From a checkpoint of a small transformer trained on Wikipedia.
Architecture: RMSNorm after each block, no biases in attention or MLP.
Training: a variant of Muon for these matrices, 1693M tokens, 8784 steps.
MLP neurons of a small language model. Each row is named by its layer, matrix (gate and up: input weights; down: output weights) and neuron, and shows model dimensions 176-239. Each number is 128 + 24 x the weight over its row's rms, rounded and kept within 0 to 255. A neuron's up and down rows have the sign that makes its largest values positive.
After each neuron's rows, "fires in" lists the words (lower case) most often at its 100 highest values on Wikipedia text that the model never trained on; "fires on" lists the tokens most often at its 100 highest values on Wikipedia text that the model never trained on.

L5.gate408 [133 124 188 118 116 130 133 102 181 183 130 135 123 113  84 164 118  65 141 112 178 132 129 144 134 106 128 141 165 140 153 108  98 126 143  97 123 174 141 134 146 121 142 122 170 119  83 110  97  82 112 126 136 126 107 107 161  81  81 103 103 145 118 123]
L5.up408 [105 155 121 110 125 106 126 141 137 105 126 125 143 127 117 150 114  67 118 163 111 154 133 124 118 146 149 132 149 113 127 136 133 107  95 107 159  78 139 108 105 108 127 153 124 139 101  97 140 101 122  99 143 148  88 135 139 151 123 142 113 116 103 135]
L5.down408 [ 98 120 118  81 143 158 116 159 110 146 140  96 156 113 152 195 106 119  92 107 127  86 172 113 137 149 132 129 162 121 117 130  67 110 116 149 123 153 169 112 135  77 148 172 114 124 117 169  98 129  74 136 127 149 132 144 178 108 145 135 118 127 166 126]
fires in: "a", "the", "has", "its", "this", "s"
fires on: " a", " A", " has", " its", " the", "A"

L5.gate183 [139 169 105 107 137 100 135 151 125 130  99 130 121 132 156 104  93 110 131 154 127 126 136 136 151 136 116 165 111 133 115 126 142 122 104 131 144 102 121 138 120 111 126 147  79 160 116 105 102 156 170  99 116 151 138 120 126 145  88 115 108 103 162 148]
L5.up183 [132 175  97  97 140 186 126 139 159 106 165  99 102 104 147 117  87 141 106 128 166 128 117 158 167 177 117 137 174 147  94 109 154 149 101 161 158 135 181 141 108 142 151 121  89 140 147 105 178 109 163 129 135 107 142 155 113 144 146 121  94 144 110 124]
L5.down183 [111 151  58 135 160 125 117 163 143 129 150 144 146 166 115 142 142 104 132 162 151 137 125 158 154 116 113 135  70 136 136 143 150 111 109 147 133 163 153 127  91 107 149 129 105 130 129 127 103 152 134 106 140 153 139 163 146 109 128 151 116  73 130  96]
fires in: "and", "directed", "developed", "owned", "written", "produced"
fires on: " and", " directed", " developed", " owned", " produced", " was"

L5.gate830 [141 142 125 158 101 174 124 110 107 110  98  89 138 120 132 125 112 110 121 176 103 134 140 109 139 148 153 117 113 146 128 124 187 141 124 143 109  91 145 134 112 165 179  91 118 140 115 141  95 163 110 144 126 160 113 132 115 127  83  98 134 124 175 109]
L5.up830 [156 129 155 125 112 149  94 159  88  71 116 128  98 143 157 136 129  83 148 120 125 113 136 128 115 148 120 144 178 194 136 108 137 144 178  80 164 134 137 136 163 165 145 166 136 163 175 147 126 176 136 140 131 130 102  86 101 121 119 100  97 127 142 137]
L5.down830 [137 106 124 146 109 113 131 148 105 129 130 102 140 113 147  87 135 111 184 145 129  70 138  96 149 124 145 146 165 143 107 146 164 133 106 100 105 123 150 100 100 162 138 119 105 106 159 127 175 110 152 129  95 153 106 113 164 139 151 108 134 162 143 125]
fires in: "the", "that", "same", "following", "next"
fires on: " The", " the", " that", " same", " following", " next"

L5.gate54 [173 115 157 119 123  95 108 135 141 136  98 183 116 117 144 112 131 137 146 146  94 133 162  86 130 101 150 123 149 116 113 122 138 161 104 107 110 135 133 131 131 137 151 129 132 107 130 164 148 165 107 140 139 123 166  85 110 139  95 160 181  97 163 107]
L5.up54 [121 159 116 104 113 110 121 138 144 176 101 108 139 134  91 132  79  84 109 155  91 128 144 178  74 124 100 108 144 123 150 127 119 117 146 156  84  98 118 127 139 145 141  83 139 123 135  84 126 113 141  92 150 143 123 101 124 125  88 191  99 125  90 141]
L5.down54 [138 129 105  91 131 108 139 181 131 147 128 103 113 173 128  88 167 123  94 125 123 120 157 138 110 137  83 111 161 105 124  84 155 165 101 139 146 166 121 160 137 110 104 109 133 131 145 154  84 117 130 108 118 138 135 156 161 103 104 126 119  96 100  87]
fires in: "and", "as", "wife", "of", "married"
fires on: " and", " as", " wife", " of", " married"

L5.gate1018 [147 100 141 100 139 130 112 115 124 105 115 143 148 117 120 127 113 158 153 149 167 140 120  95 126 168 143 147 109 152  86 134 107 154 106 161  59 136 110 118 161 193 137 150 122 153 108 147  55 152 130 129 132 135 132 153  70 133  90  97 136 163 137 140]
L5.up1018 [ 92 112 122  99 105 138 132 146 158  95  79 132 116 121 141 144 139 169 141 166 161 143 145  79 132 131 121 106 117 119  70 150 117 113 127 137 121 123 111 127 111 121 170 168 125 162 127 158  91 133 107 107 131 111 165 129  86 167 136 151 121 110 145 121]
L5.down1018 [108 139 138 121 123 122 116  94 123 161 138  87 132 109 155 143 129 112 167 105 127 170 114 116 116 120 131 150 114 124 129 103 120 122 130 152 102 120 140 112 125  95 125 108 105 176 148 163 140 128 143  46  82 107 120 111 135 120 169 109 145 113 112 114]
fires in: "the", "krasilovsky", "announced"
fires on: " the", " The", "il", "The", " announced"

L5.gate78 [163 129 107 115 122 106 120  94 124 127 111 131 140 118 106 128 140 127  91 117 148 168 120 122 129 148 173 133 123  79 134 197 135 113 149 111 109 174 110 152 133 125 147 123  98 117 135 172 137 131  91 102 151 121 124 131 155  87 109  90 118 213 136  92]
L5.up78 [138 130 140 129  81 128 125  75  92  97  99 111 142  91 122 123 114  94  94 151 111 138 157 114 119 157 144 126  95 100 114 149 149 108 113 120 107 133 159 136 106 141 120 148  86 137 155 187 100 144 148 127 118 111 145 103 118  71 150 124 104 129 132 109]
L5.down78 [ 96  88 135 138 118 116 144 126 130 113 155 138 143 126 138 132 134 147 142 125 147 130 143 179 114 102 128 101 126 145 156 109 165 177 154 140 100 137 117 169  98 149 122 124 166 120 114 138 158 157 157 105 121  90 117 103 126 157 129 108  86 132 110 135]
fires in: "the", "states", "royal"
fires on: " the", " States", " Royal"

L5.gate557 [135 142 151 120 123 131 139 153 131 134 160  97 112 116 157 151 122 105 135 113 165 108 144 139  93 149  82 112 117 118 133 153 106 159 165 143 179 140  76 136  80 122 134 135 125 158 113 128 129 109  72 142 116 133 148 131 136  84 114 150 112 117 150 119]
L5.up557 [127  77 129 156 145 131 156  93 121 140 119 110 148 141 155 101 123 126 152 147 105 139 106 154  88 191  72 115 103  91 160 106 136  95 121 111 155 173 149 146 103 120 125 139 137 140 106 126 114 129 129 138 147 159  68 107 121  88 139 127 147 103 135 133]
L5.down557 [132 110 144  76 160 108 112 139 149 126 132 164 134 126 150 118 132 120  75 138  89 124 119 145 116 133 138 184 127 125 123 157 146 104 126 104 137 109 153 138 134 143 138 107 154 128 128 141 114 146 164 140 126 181 130 110 123 104 123 119 112 129 139  86]
fires in: "a"
fires on: " a", " A"

L5.gate50 [155 141 120 109 149 122 112 144 153 102 117 150 151 167 126 134 150 158 153 122 127 144 157  80 124 149 114  81 106  95 111 125 148 136 118 126 118 130 139 148 154 139 119 119 123 168  98 130 168 149 178 100 147 161 125 142 170 119 107 102 137 166 145 108]
L5.up50 [125 119 124 129 110 100 132 168 137 137  79  88  68 154 125 134 100 121 147 143 138 158 140 123 123 166  97 112 106 124 165 147 138 114  92 117 144 129 125 125 172 162 145 165  99 141  80 124 187 152 161 154 124 192  83 126 167 133 134 105 119 128 104 129]
L5.down50 [144 170 110 127 135 132  87 150 129 102 104 100 116 110 113 115 123  88 123 107 148 139 152 135 148 159  85 109 173 113 163 132 102 160 151  96 145 148 118  87 127 191 155 133 116 137 151 148 146 142 138 118 148 116  93 105 123 123 116 115 130 136 107 131]
fires in: "than", "gold", "grand", "bronze", "golden", "grandjean"
fires on: " than", " Grand", " gold", " Bronze", " grand", " Gold"

L5.gate460 [141 107 115 165 118 134 137 193 149 101  96 141 124 137 135  95 130  93 131 133 116 119 135 124 143 130  97 109 172 129 123 133 163 156 155 126 127 139  99 180  99 168 125 132 162  86 136 133 158 125 123 122  83 128 146 122 105 128 130  96  87  98 150 126]
L5.up460 [156 106  84 108  85 116 116 111 123 151 120 140 138 136 117 118 126 121 136 151 126 110 136 148 117 128 144 111  85 109 143 119 127 158  77 101 145 112 176  99 145 135 118 151 110 124 153 124 143 140 133 106 147 155 121 143 176 128 130 123  95 106 165 121]
L5.down460 [128 104 118 106 126  86 132 147 163 121 138 129 145 106 121  97 126 135 153 139 133 126 119 120 119  97  93 122 127 127 122 135 165 101 146 109 120 142  62 131 145 118 122 113 143  90 129 145 138 109 129  97 123 124 101 134 120  99 135 105 104 170 117 187]
fires in: "and", "which", "they"
fires on: " and", " which"

L5.gate883 [170 118 127 119 167 166  94  92 123 111  98 147 131 163 111 124 139 101 143 146 115 115 118 140 105 130 135 146  94 157 117 123 160  98 133 142 137 175 146 160  91 152 127 127 138  84  92 130 107 133  94 104  88 136 137 122  96 124  98 119 115 138 121 111]
L5.up883 [136 144 169 108 123  88 131 166 117 170  92 116 161 146 116 182  93 118 140 127 112  81 186 139 116 147 153  96 129 126 120  96 107  99 110 142 141 150  88 131 162 140  90  94  88 150 105  98 136 130 122 129 153 129 155 127 120 107 161 103  74 149 171 114]
L5.down883 [146 115 122 123 132 150  61 130 127 120 158  89  98  95 164 129 119 109 147 139 134 132 115 176 113 157 143 162 150 128 157 140 131 147 111 124  97 114 130 159  91 124 137  99 125  87  93 145 129 167 106  86 114 184 144 123 112  93 130 114 115 109 129 134]
fires in: "was", "a", "been", "public"
fires on: " was", " a", " been", " public"

L5.gate530 [131 125  98 102 135 116 166 115 120 118 138 120 121 110 147 127 113 171 113 152 117  84 114 127 115  73 128 106 134 129 141 108 102 147 150 184  89  98 101 158 132 104 211 139 129 104 163  97 144 141 131  97 125 134 130 157 104 118 114 105 173 154 151 114]
L5.up530 [189 113 113 103 123 113 120  78 143 106 100 154 156 151 162 146 116 187 182 115 168 147 120 123 141 144 158 134 115 102 102 141 143 129 115 142 158 140 100 107 154 147 113 119 146 101 125 108 130 129 127 171 153 163 124 156 148 106 140 107 167 133 118 144]
L5.down530 [109 135  96 136 146 143 150  40 122 138 145 139  95 132 141 147 103 102 127 159 157 120 159 152 150 128 101 151 145 131  99 121 136 107 153 134 149 144 187 154 101  90 109 156 141 140 143 107 139 127  77 139  83  91 124  79 134 133 152 125 122 111 164 121]
fires in: "was"
fires on: " was"

L5.gate184 [132 101 133 133 111 127 116 113 134 114 148 136  99 109 163 152 131 105 162 123 171 163 121 143 136 122 106 124 113 113 104 148 131  91 119 138 148 135  90 132 143 133 138 128 104 122  94 122 113 141 105 113 108 139 127 129 143 109 136 129 144 112 129 117]
L5.up184 [139 139 150 112 131  91 117  85 101  86 161 124 141 106 103 130 111 110 159 141 130 139 158 100 100 117  94 141 112 109  97 125 135 110  92 168 157 150 157 125 111 132 209 150 129 135 122  87  79 137 115 125 156 166 111  87 101  92  91 163 157 145 103  92]
L5.down184 [131 139 178 147 113 121  87 118 139  67 177 103  92  90 136 195 144 132 158 115 120 125 117 137 109 132 101 113 166 118  97 144 146 133 122 145 168 163 119 103  94 134 170 153  98 203 101 118 141 127 137 103 112 140  89 131 147 148 122 148 130 137 142 143]
fires in: "a"
fires on: "A", " \"A", " A", " (A", " a"

L5.gate95 [117 135 116 113 141 123 112 122 133 160  90 129 131 128 153 158 137 158 102 126 126 161 128 101  98 106 184 153 108 125  93 135 152 136  90 113 132 131 162 132 130  86 143 159 138 130 143 114  78  82 110 121 162  73 125 142  89  80 129 146 111 110 120 135]
L5.up95 [ 84 148 192 148 124 135 122 133 120 132 141 110 168 156 183 137 109  73 141 120  89 118 131 116 110 111 126 126 145 159 124 162 117 108 153 163 155 172 125 166 141 130 113 166 142 116 114 150 119 132  92 121 152 111 104 146 137 131 129 162 128 169 130 145]
L5.down95 [104  98  95 119 118 131 134 134  74 133  74 134 152 144 134  88 130  84 110 131 125 129 137 169 126  94  88 128  98 132 130 125  88  53 124 164 127 137 139 134 137 131  95 127 122 116 158 115  89 171 118 125 111 120 129 168  78 130 144 120 127 131 153  87]
fires in: "a", "this", "the"
fires on: " a", " this", " A", " This", "This"

L5.gate898 [ 95 151 100  44 111 131 150 181 135 130 134 118 132 153  95 133 148 115 159  90  89 189 115 138 110 150 132 145 147  91 147 107 152 158 171 125 146 172 153 117 128 148 127 143  69 119 118  96 110 140  86 112 162 107 153 125 116 124 123 140 120 108 138 125]
L5.up898 [ 88 117 120 127 156 141 157 132 125 121  89 116 131 132 116 127 124  75 126 131 113 157 103 115 131 164 171 128 173  82 165 131 149 129 108 145 137 111 150 118  69 107 107 149 112 130  88 120 161  95 149 147 155 102 118 117 140 121 138 167 107 138 148 147]
L5.down898 [136 159 144 108 104 125 141 107 133  97 169 163 131 157 180 153 125  96 130 112 160  89 113 177 110 164 140 134  96 141 107  80 140 118 107 127 146 147 152 148 123 136 127 177 135  92 143 142 174 137 130 150 139 110 119 114 111 161 144 137 142 112  93 131]
fires in: "september", "june", "october", "april", "july"
fires on: " September", " June", " October", " April", " February", " May"